{"num_key_value_heads": 8, "head_dim": 64, "intermediate_size": 2048, "vocab_size": 16384, "norm": "layernorm", "positions": "learned", "attn_scale": 0.125, "init_std_o": 0.00354, "schedule": "wsd", "decay_shape": "linear", "final_lr_fraction": 0.05, "max_seq_len": 1024, "doc_mask": true, "max_steps": 5640, "dataset": "wikipedia_en"}
MLP neurons of a small language model. Each row is named by its layer, matrix (up: input weights; down: output weights) and neuron, and shows model dimensions 352-447. Each number is 200 + 20 x the weight over its row's rms, rounded and kept within 0 to 999.
After each neuron's rows, "fires after" lists the tokens most often just before its 100 highest values on Wikipedia text that the model never trained on; "fires before" lists the tokens most often just after its 100 highest values on Wikipedia text that the model never trained on.

L7.up1667,206,174,175,172,216,204,191,187,184,198,186,231,181,214,232,190,183,209,192,201,202,203,217,171,227,207,226,220,202,194,202,205,224,220,178,186,238,207,207,217,192,184,232,201,205,217,193,221,205,179,216,172,202,194,173,199,222,195,215,217,196,230,215,222,203,231,237,218,237,217,220,214,161,183,206,204,194,217,211,225,229,197,230,238,196,211,192,174,203,170,207,192,213,188,156,192
L7.down1667,189,217,214,214,207,228,223,200,210,193,223,183,166,200,187,211,212,165,187,184,195,198,201,215,182,184,183,178,178,202,191,195,190,172,212,190,186,217,193,207,204,230,179,199,204,183,205,199,197,213,185,214,180,206,218,205,189,191,198,217,221,206,178,218,197,171,185,172,168,175,225,202,191,214,198,186,204,188,194,200,170,170,175,162,180,222,199,228,199,216,185,178,206,214,230,214
fires after: "| ", ", ", ") ", " "
fires before: "| ", "on ", "|"

L7.up95,200,214,192,192,205,201,205,229,223,247,163,201,229,202,214,208,189,236,172,204,197,191,199,179,205,232,216,172,199,206,168,196,206,204,181,210,206,187,219,214,210,207,187,170,197,189,225,179,165,212,197,229,231,177,158,195,231,191,215,183,223,159,211,229,233,209,200,212,184,234,183,179,218,158,185,229,162,213,165,215,232,197,177,195,196,191,179,195,181,194,210,198,219,176,223,184
L7.down95,224,188,216,207,236,172,186,169,167,224,189,191,204,215,180,145,201,210,212,201,201,210,215,216,155,203,203,218,234,196,195,193,183,218,220,170,193,170,161,197,227,203,184,202,212,251,247,193,221,213,211,238,219,174,183,233,208,189,220,178,180,191,211,198,204,155,177,173,186,224,211,176,205,182,196,209,186,222,174,188,236,163,193,173,175,187,206,172,197,209,181,197,178,231,179,173
fires after: " ", "| ", "0 ", "ill "
fires before: " ", "|", "0 ", "TV ", "Short ", "Stor"

L14.up1358,245,218,206,197,213,218,187,200,198,192,202,185,202,213,221,174,207,161,166,186,226,195,209,198,169,197,208,217,244,180,202,203,204,171,188,212,223,172,232,188,180,218,205,237,175,211,251,203,175,201,203,184,227,215,175,212,189,201,170,221,205,176,206,225,193,213,239,210,155,234,179,172,215,195,213,238,191,233,209,185,189,212,181,256,201,204,187,187,226,168,216,210,143,209,177,149
L14.down1358,217,154,171,173,186,246,205,178,179,215,182,173,185,213,209,198,167,221,185,200,212,212,162,190,197,207,197,189,205,196,210,189,188,202,201,214,198,175,180,227,224,190,206,218,227,212,199,209,201,202,208,195,199,223,198,182,219,202,214,214,216,191,238,194,197,210,207,176,242,184,218,203,194,188,185,227,202,198,197,174,195,206,196,191,208,215,195,170,200,188,213,235,216,237,202,176
fires after: "| ", "% ", "(", "and ", ") "
fires before: ".", "% ", "0"

L7.up106,215,202,191,203,159,216,233,171,190,211,202,233,224,206,221,196,199,203,195,204,248,226,227,239,192,196,183,214,201,213,213,188,193,199,170,175,167,224,242,216,201,217,229,206,208,214,197,236,209,235,216,207,207,193,163,219,189,194,210,190,191,232,185,197,210,239,189,238,177,178,189,178,238,174,218,159,203,236,207,224,197,185,224,198,195,207,218,153,182,229,210,203,211,194,211,163
L7.down106,186,199,190,205,181,215,185,215,214,190,185,189,226,225,184,165,193,201,200,181,162,164,200,182,196,188,214,217,209,182,202,195,197,136,233,184,166,203,166,162,184,234,196,193,193,222,225,187,216,185,172,186,219,200,186,166,195,208,213,227,230,199,171,188,193,209,212,198,188,205,193,228,221,152,196,197,249,199,190,200,249,225,222,216,201,179,193,209,216,187,186,198,219,206,210,208
fires after: "–", "| ", ".", "+", "−", " "
fires before: "| ", "|", "; ", ".", "', "

L7.up1917,218,229,194,183,190,197,197,174,191,184,211,173,199,188,209,215,182,177,200,221,194,173,174,235,148,198,186,175,218,170,211,182,189,189,188,220,195,165,177,180,177,224,218,222,211,202,178,207,190,182,224,203,206,191,191,235,205,201,195,224,199,227,190,204,172,217,192,198,178,208,208,158,210,224,207,176,194,218,170,187,193,232,198,215,178,207,174,212,199,194,233,223,207,201,211,205
L7.down1917,208,187,204,194,231,220,204,217,193,204,201,212,200,250,190,206,199,224,172,193,205,210,233,166,259,199,212,229,185,201,212,237,192,195,185,196,184,217,187,234,209,219,163,205,182,195,199,203,195,190,176,226,191,196,222,200,218,172,217,156,222,191,182,222,230,180,212,223,232,202,198,210,165,200,186,190,190,195,225,236,180,180,183,197,207,191,218,209,182,179,196,177,196,205,191,210
fires after: "| "
fires before: "| ", "|", "hold "

L14.up1210,221,236,225,208,178,210,192,199,200,185,167,232,205,190,203,210,192,191,214,202,181,165,207,211,194,230,218,170,181,179,174,227,225,192,181,216,203,223,195,181,134,209,190,202,183,199,190,168,170,225,180,248,199,185,220,199,209,206,157,203,238,184,171,240,194,215,205,215,220,200,201,196,207,205,214,226,208,207,189,175,220,212,199,236,226,200,215,199,193,155,201,170,193,196,201,175
L14.down1210,240,208,151,198,212,204,174,192,176,199,190,196,182,186,204,190,173,178,191,227,181,237,175,195,190,169,203,197,205,194,238,204,178,194,218,213,205,176,200,193,221,185,173,183,201,207,194,152,184,168,220,183,233,188,200,203,176,228,212,211,205,176,178,188,172,173,197,170,178,215,230,201,197,204,209,206,192,189,194,216,199,200,196,201,200,224,213,222,198,218,188,206,206,219,196,216
fires after: "| ", "the "
fires before: "| ", "|", "Democrats "

L7.up1011,212,193,160,210,176,231,183,188,177,218,165,185,172,190,220,209,186,192,187,235,222,236,182,199,209,210,169,205,184,181,196,207,240,211,193,219,192,215,219,216,201,231,197,183,187,202,197,215,217,170,187,194,238,191,204,216,189,178,221,202,213,200,172,200,190,183,181,247,187,180,181,213,193,169,207,215,191,229,211,182,210,213,194,237,174,204,191,175,195,203,225,196,232,215,211,237
L7.down1011,215,184,191,200,208,211,218,186,223,145,174,182,216,219,213,160,184,173,192,171,213,210,230,194,176,186,219,234,212,197,199,231,203,190,185,193,174,202,197,184,188,204,179,232,229,184,190,239,196,208,219,184,200,205,172,191,188,227,215,201,186,213,204,191,233,206,148,234,182,175,175,171,223,170,225,208,214,156,198,196,214,195,223,193,170,209,237,191,221,194,200,207,183,212,189,207
fires after: "| ", ".", "–"
fires before: "| ", ".", "|", "(", ",", "; "

L7.up340,203,207,195,228,201,164,196,182,209,169,198,217,141,197,194,197,214,175,188,202,207,211,187,175,140,194,166,198,188,196,198,211,236,158,174,212,204,199,224,204,174,222,199,176,207,197,206,205,225,175,145,193,222,177,213,201,169,193,209,191,189,193,200,228,195,216,202,189,178,233,190,216,200,192,221,201,177,234,184,167,182,216,185,233,193,185,211,192,184,204,241,172,188,184,192,202
L7.down340,187,153,208,165,186,222,237,195,198,192,174,228,201,189,219,184,186,257,189,227,193,191,194,211,220,198,191,208,197,167,191,245,228,187,209,203,220,211,167,191,197,186,168,203,168,167,197,200,213,182,211,204,194,203,205,204,218,198,191,205,199,192,191,187,186,236,215,184,188,192,216,206,197,200,205,153,227,191,188,192,209,190,202,194,200,214,235,169,233,191,185,222,199,207,182,219
fires after: "| ", "0 ", ") ", "votes "
fires before: "| ", " ", "0 "

L7.up1274,211,214,176,191,174,213,195,232,200,227,174,223,189,197,230,215,199,238,216,157,220,203,205,202,233,217,209,179,179,199,192,200,186,185,184,210,221,237,198,194,204,201,192,200,173,237,206,170,185,176,185,208,177,176,161,172,192,195,199,192,191,174,185,229,204,207,170,209,201,177,206,245,220,153,193,182,178,204,189,192,199,211,206,195,193,221,181,165,156,203,197,225,192,188,193,197
L7.down1274,221,203,132,220,209,199,196,181,191,195,198,193,215,175,193,184,184,216,182,208,216,209,233,177,200,197,219,217,214,204,218,203,211,188,189,205,187,199,207,213,188,198,184,249,204,217,185,244,191,194,196,213,203,182,174,185,234,208,194,165,208,179,187,187,196,211,190,200,181,150,221,237,214,195,197,187,169,195,206,212,182,210,200,188,184,192,219,203,203,191,172,197,182,224,191,212
fires after: "0 ", "| ", "; ", "1 "
fires before: "0 ", "–", "1 ", "2 ", "0", "1"

L7.up1049,211,209,208,173,190,209,218,173,207,184,250,221,191,194,227,203,238,208,220,177,198,222,267,182,179,189,186,228,161,182,212,162,217,191,201,208,184,186,209,162,190,168,222,191,188,176,161,210,211,229,177,219,189,214,227,232,186,225,195,225,190,219,165,230,210,176,208,193,190,205,209,194,199,230,209,190,210,192,232,212,179,188,194,205,201,221,220,242,190,195,196,203,161,185,213,217
L7.down1049,195,235,200,240,194,184,198,196,167,221,183,218,234,197,171,204,180,226,185,202,178,181,146,199,179,203,197,197,207,222,200,191,210,209,181,184,203,189,192,196,191,165,197,226,214,193,212,204,220,198,234,178,243,181,172,212,201,185,193,172,193,171,195,185,197,178,195,199,232,199,203,184,223,180,209,175,209,206,187,206,211,181,175,204,227,202,231,154,198,200,181,197,204,211,191,189
fires after: "| ", "201", "202", "–", "\n"
fires before: "| "

L14.up1473,188,231,175,217,175,206,175,224,209,212,222,190,213,203,203,194,208,188,170,214,202,213,193,192,197,237,207,185,178,159,207,180,177,194,183,202,192,208,211,167,196,222,212,174,185,242,212,215,219,206,195,235,193,190,198,195,218,240,251,220,202,236,225,228,162,230,180,210,167,189,174,184,176,193,182,190,191,218,221,219,232,164,203,159,225,219,210,195,173,208,193,187,154,204,192,199
L14.down1473,186,198,177,196,229,224,186,176,205,191,145,196,220,188,205,221,155,171,156,222,205,172,199,225,234,190,191,193,246,192,204,200,210,219,208,217,196,202,202,178,191,192,202,175,221,176,198,199,225,211,174,221,205,217,206,168,210,166,205,209,190,191,175,187,201,199,218,198,194,220,221,202,182,170,178,170,199,196,186,179,243,232,187,199,177,176,212,184,217,225,206,171,217,191,207,196
fires after: "; ", "(", "\n\n", "self"
fires before: "; ", "ake", "): ", "published", "stage"

L14.up1883,263,209,179,216,133,189,216,202,170,186,175,226,219,187,281,211,228,203,195,204,233,222,207,175,235,222,205,201,192,196,235,187,174,221,193,202,243,199,201,172,210,215,204,198,199,203,210,182,192,209,221,215,194,206,186,232,213,219,218,188,212,179,202,199,235,190,198,194,197,203,186,216,188,193,170,208,192,226,156,219,215,171,216,228,188,218,188,170,224,216,203,204,207,183,222,196
L14.down1883,200,200,229,218,218,220,180,200,218,188,227,165,196,164,193,196,208,210,217,206,167,217,199,184,196,185,187,222,175,181,196,201,200,206,228,235,213,187,205,207,168,189,191,168,186,197,218,234,203,214,195,209,190,192,145,210,164,222,184,222,190,201,208,202,183,211,202,191,207,178,217,192,202,214,188,169,200,185,192,222,223,187,181,223,183,178,180,202,201,232,212,187,208,175,266,179
fires after: "| ", "–"
fires before: "| ", "k"

L7.up1174,214,209,191,188,164,212,210,193,208,191,262,190,190,178,206,185,254,217,221,204,167,230,237,197,200,209,202,217,148,191,226,175,166,202,195,210,189,213,208,181,187,182,229,196,182,217,176,219,217,217,216,211,204,225,217,237,171,235,221,217,225,231,176,225,210,197,174,223,181,194,179,193,211,240,211,222,201,203,208,197,169,141,199,186,225,209,193,197,193,198,194,208,185,192,186,192
L7.down1174,206,203,207,235,228,155,214,214,165,233,196,193,210,189,173,194,161,211,187,200,192,189,151,220,160,195,187,202,212,189,194,203,229,198,199,171,194,171,174,202,214,213,188,220,213,194,220,185,224,185,220,201,212,157,188,198,229,180,179,205,173,171,185,199,173,162,206,163,216,230,199,190,182,177,198,184,217,204,208,183,191,219,181,187,207,203,221,171,229,205,209,192,226,220,186,186
fires after: "202", "199", "201", "\n\n", "197", "200"
fires before: "| ", "–", ": "

L7.up1268,216,188,159,162,226,222,190,203,182,206,173,169,202,184,185,199,204,203,203,225,234,208,212,209,213,212,183,182,228,169,237,190,199,218,174,195,212,198,199,211,206,173,224,186,198,200,208,179,205,202,157,235,199,230,218,184,207,209,219,175,206,194,201,200,227,170,201,189,206,214,224,212,155,177,185,205,182,190,217,223,162,210,198,202,229,173,207,203,232,194,205,189,187,151,242,198
L7.down1268,229,195,204,224,210,212,196,176,212,217,206,220,171,140,196,235,197,216,143,204,213,165,217,197,200,201,204,175,190,205,163,208,214,232,209,204,224,226,215,194,172,208,215,211,229,207,222,207,207,229,191,196,193,164,183,225,193,208,213,177,164,210,232,178,191,210,176,208,195,166,200,162,183,186,183,223,209,202,199,210,212,230,179,199,231,198,238,207,204,199,162,195,206,192,153,181
fires after: "202", "200", "0", "199", "197", "201"
fires before: ", ", ") ", "\n", ". ", "| ", "."

L7.up917,232,211,206,213,180,211,189,215,220,202,237,199,207,208,238,204,210,167,212,201,180,212,193,205,198,194,219,192,198,193,215,216,202,183,199,188,244,246,196,252,215,221,199,213,195,219,203,220,148,206,211,214,180,195,221,204,186,208,210,209,215,181,207,177,217,229,215,206,237,209,198,166,193,202,198,213,208,207,185,191,181,178,205,212,192,222,201,208,165,218,169,207,199,207,218,205
L7.down917,223,177,179,227,220,152,191,182,184,212,214,205,176,220,173,197,219,193,174,199,162,211,204,203,184,197,185,203,203,184,192,210,229,218,226,176,199,208,215,207,175,226,221,159,201,222,171,180,199,194,168,158,224,216,220,186,153,209,179,184,198,222,218,241,209,238,193,235,218,193,165,184,220,188,192,199,187,200,249,176,197,224,201,207,198,213,209,205,179,199,205,232,231,206,164,196
fires after: ".", "-", "| ", "5"
fires before: "| ", "|", "−"

L7.up630,188,211,165,192,190,228,172,210,198,260,202,224,215,212,202,196,178,217,232,201,219,203,188,188,199,205,177,230,175,169,257,202,172,204,201,227,169,205,194,207,251,191,218,196,193,184,203,211,200,197,204,190,199,186,184,135,245,206,212,218,206,163,194,243,209,205,207,203,194,217,220,198,213,184,186,212,211,165,195,217,230,201,171,178,191,235,201,207,206,166,196,190,209,191,223,178
L7.down630,223,200,205,201,169,230,208,184,225,219,221,198,185,206,214,208,201,209,237,178,180,209,174,225,156,211,186,182,221,233,162,182,203,204,237,221,236,210,182,223,184,195,175,184,198,214,228,186,152,216,238,224,200,185,188,213,232,188,201,208,186,195,238,206,180,197,223,145,196,236,205,193,196,221,187,220,192,203,194,205,191,168,218,206,243,214,180,222,184,162,204,184,224,185,220,247
fires after: "| ", ", ", "\n  ", "6"
fires before: "| ", "as "

L14.up1104,217,203,189,194,211,203,197,210,159,199,211,218,259,197,207,232,163,232,182,195,195,197,250,204,160,200,178,232,173,209,209,209,166,210,206,186,236,158,219,200,161,203,184,208,217,214,183,169,202,167,185,189,242,191,188,172,186,244,187,214,168,195,166,201,211,195,206,192,198,227,210,181,174,186,177,218,214,207,185,211,237,223,234,175,229,227,194,204,224,199,211,213,188,195,191,230
L14.down1104,214,190,190,209,152,194,177,199,167,162,223,171,212,239,194,193,217,201,195,176,212,188,205,201,199,214,187,253,218,218,210,216,198,172,202,163,199,175,210,182,194,205,202,207,225,187,187,205,204,215,257,219,192,193,208,182,188,201,183,187,190,166,203,229,193,222,171,211,178,205,165,199,205,190,208,211,190,204,239,171,170,204,193,219,205,183,211,192,223,186,181,231,208,160,199,211
fires after: "| ", "8", "9", ": "
fires before: "| ", "19 "

L7.up359,206,196,216,169,166,177,196,187,184,201,182,232,187,202,194,238,205,209,179,200,191,188,187,206,205,226,181,164,218,192,197,203,207,197,212,202,202,201,223,218,215,201,195,187,197,193,220,168,204,191,183,213,214,177,195,214,221,188,186,199,204,168,179,172,242,209,217,192,160,180,189,177,220,198,215,241,231,220,193,186,219,196,196,192,207,195,238,206,202,187,254,199,207,185,230,193
L7.down359,222,221,205,172,219,202,177,213,197,181,227,188,180,214,218,176,211,164,229,176,142,205,196,195,198,226,201,227,212,171,215,204,196,228,195,183,238,209,186,180,207,167,186,201,194,179,173,203,189,218,172,197,174,210,202,227,192,209,207,211,227,213,211,210,212,185,206,172,209,175,201,167,183,197,216,191,175,185,212,231,196,191,181,212,211,180,180,207,199,200,177,194,222,190,166,179
fires after: "| ", "–", "of "
fires before: "|", "| "

L7.up51,213,189,173,171,210,209,176,190,201,221,229,218,202,190,213,188,234,207,198,223,229,253,196,185,207,200,189,197,176,183,215,132,191,185,193,195,190,241,208,209,193,184,247,200,184,196,196,190,161,211,232,221,180,184,207,212,177,225,226,243,198,204,199,230,228,220,175,189,179,224,206,201,202,197,213,196,191,209,247,241,197,188,193,178,232,226,210,212,199,188,203,197,201,204,199,174
L7.down51,188,193,187,205,200,208,211,213,169,231,182,204,216,176,157,190,210,216,189,204,206,178,191,204,204,194,190,213,176,198,185,187,202,221,223,186,202,203,234,209,195,212,189,195,205,214,209,200,185,215,194,196,215,189,186,180,213,183,162,189,202,222,215,175,195,184,205,175,201,188,217,235,188,166,203,192,224,211,201,203,207,219,175,212,222,207,216,196,212,216,184,191,214,224,207,201
fires after: "\n", "\n\n", "2"
fires before: "\"", "| ", "Cle", "Gl", "The ", "Ri"

L14.up513,205,219,201,203,208,183,217,221,175,198,173,188,211,182,213,179,200,206,211,190,156,217,227,188,178,170,155,202,195,208,230,157,194,238,222,192,180,189,211,182,219,173,235,230,157,216,202,174,186,230,221,184,232,188,168,204,213,196,163,184,192,183,205,194,228,181,244,208,181,214,196,196,191,168,203,183,196,194,199,185,181,194,194,206,211,212,165,208,211,159,205,210,236,189,182,228
L14.down513,209,189,227,217,193,184,200,200,222,193,238,197,189,192,218,198,167,183,171,134,212,232,199,185,226,167,187,164,190,177,183,176,254,226,197,226,236,194,177,191,179,208,209,177,184,177,159,157,206,183,204,171,184,209,214,223,158,209,176,188,216,161,230,223,193,223,224,225,186,222,240,230,195,225,212,196,157,173,210,213,163,165,216,183,205,210,199,210,197,183,166,139,175,209,148,213
fires after: "== ", "==", "Ref", ", ", "Early ", "D"
fires before: "==", "P ", "q ", "0 "

L7.up404,198,197,178,202,159,243,191,200,196,229,212,192,185,192,199,211,190,226,204,208,235,204,188,194,200,204,198,203,195,164,210,185,180,209,187,232,219,243,208,212,198,195,191,189,174,205,213,219,158,208,219,228,207,177,205,183,228,216,211,203,203,177,166,211,206,206,214,216,182,221,176,227,184,192,185,211,190,189,176,206,194,186,184,172,188,226,207,225,174,180,193,202,210,190,212,197
L7.down404,203,235,211,243,154,204,174,216,193,203,211,185,179,213,188,190,200,241,226,197,181,208,183,206,192,193,182,194,204,232,146,173,221,189,252,184,223,194,175,247,196,234,184,182,201,210,221,180,167,157,207,183,222,179,181,190,179,206,195,158,209,190,210,197,190,192,238,194,185,212,187,175,221,195,177,203,207,219,194,218,256,208,194,181,205,180,185,257,188,199,226,208,206,210,222,204
fires after: "| "
fires before: "| ", "|", "— "

L7.up790,207,169,178,223,176,211,207,167,164,225,209,203,213,214,210,222,186,204,176,222,213,193,196,197,184,209,254,196,221,181,157,187,220,192,200,156,202,232,220,216,187,189,230,213,186,194,189,198,194,166,144,222,199,199,193,235,209,181,191,184,226,207,199,212,189,204,152,230,210,180,196,199,209,194,201,239,188,244,224,212,195,181,211,198,193,185,228,185,196,197,214,203,163,224,189,174
L7.down790,201,199,182,250,201,238,187,172,224,180,185,206,172,177,178,199,221,226,221,196,180,171,201,225,194,200,183,193,208,208,212,210,230,197,199,196,205,233,237,207,179,212,235,210,192,189,197,206,208,255,219,199,165,177,202,162,145,196,178,225,167,180,204,196,204,211,187,207,229,179,195,241,209,220,194,239,228,198,211,152,175,202,201,250,201,191,192,205,192,193,165,244,189,217,180,238
fires after: ".", "% "
fires before: "| ", "|", "% "

L7.up709,202,220,176,202,216,210,181,184,172,194,205,181,197,215,204,195,204,204,179,206,211,204,187,219,201,215,163,180,194,208,216,184,173,203,196,224,183,208,202,232,194,204,209,197,191,225,188,188,232,170,167,202,274,198,185,197,209,218,191,196,170,184,186,244,213,179,210,227,178,204,171,212,196,183,200,212,205,215,170,144,204,181,202,164,221,203,187,189,226,197,251,191,160,178,182,223
L7.down709,240,203,224,186,179,172,229,196,214,182,175,207,209,185,189,206,207,223,230,175,173,210,204,199,197,191,181,168,196,195,168,199,218,199,196,187,236,189,219,190,211,208,204,233,180,189,204,213,165,211,201,233,167,213,177,180,201,163,195,206,204,209,198,167,203,212,206,218,188,183,205,179,223,212,211,218,211,192,229,223,221,214,189,220,182,184,180,213,164,214,163,205,228,230,200,206
fires after: "| ", "Votes "
fires before: "| ", "% ", "|"

L7.up1520,200,214,175,183,194,191,181,227,204,247,186,195,193,212,201,234,231,180,216,226,204,160,205,181,199,219,239,202,188,149,201,177,208,189,204,204,214,219,204,214,221,206,187,209,209,205,203,190,193,208,196,262,189,197,168,203,189,185,235,187,203,209,209,184,176,186,196,254,174,206,177,182,204,199,232,189,195,210,230,183,217,211,187,213,193,168,217,193,199,162,212,267,227,177,226,183
L7.down1520,173,167,205,153,214,182,218,177,211,215,184,176,236,218,194,195,144,212,176,230,231,254,222,214,187,193,192,207,226,197,212,193,197,191,195,228,155,176,198,183,218,218,213,244,196,215,204,247,201,214,173,206,209,190,223,219,178,215,198,246,209,178,204,183,230,215,194,207,227,187,202,186,183,187,197,191,221,197,166,228,203,157,190,179,204,224,184,158,197,194,198,212,207,194,196,179
fires after: "201", "202", "199", "–", "Finland "
fires before: "–", "\n", "| ", ": ", "W", "Finland "

L7.up1682,217,182,181,197,160,199,201,218,212,278,214,194,214,188,241,222,179,242,186,181,221,226,207,173,197,198,203,199,202,180,224,157,203,171,222,228,194,206,225,218,210,188,243,206,158,192,203,202,186,182,220,218,184,190,182,180,198,248,216,216,202,216,215,192,206,215,191,226,173,205,177,176,206,180,219,206,171,194,237,185,214,179,179,189,207,209,212,177,182,143,206,189,197,200,197,180
L7.down1682,175,209,210,254,186,206,193,220,177,191,191,193,184,221,187,238,220,215,222,184,192,192,218,213,179,204,174,185,189,248,194,244,202,212,170,178,221,179,201,191,187,216,196,197,205,212,212,213,214,210,182,221,196,184,208,208,163,196,223,192,228,196,215,171,170,195,227,198,198,185,177,196,191,218,202,209,209,184,201,207,224,207,220,205,209,207,183,215,190,207,214,218,186,217,166,202
fires after: "| ", "(", "; ", ","
fires before: "| ", ".", "|", "; "

L14.up41,223,204,176,208,197,187,209,181,183,208,201,221,198,226,208,218,167,181,226,218,231,202,265,213,172,235,206,200,176,180,216,179,211,213,195,215,203,224,195,182,226,182,215,187,160,200,249,194,180,207,192,211,204,208,200,209,239,242,177,220,174,228,148,196,224,224,187,218,186,206,178,168,198,193,198,204,202,208,201,223,198,214,196,198,234,220,194,195,197,209,191,220,203,172,197,213
L14.down41,218,215,184,171,201,160,173,206,192,197,183,184,217,248,234,228,168,157,201,196,183,218,195,256,171,211,224,215,211,177,230,205,181,198,209,196,191,185,188,213,213,203,226,194,174,205,205,186,212,195,225,235,213,213,208,221,177,173,205,193,208,140,212,216,187,191,158,222,190,236,170,191,203,209,196,183,170,218,220,205,212,211,185,196,211,161,218,210,212,181,188,234,175,214,202,225
fires after: "| "
fires before: "| ", "|"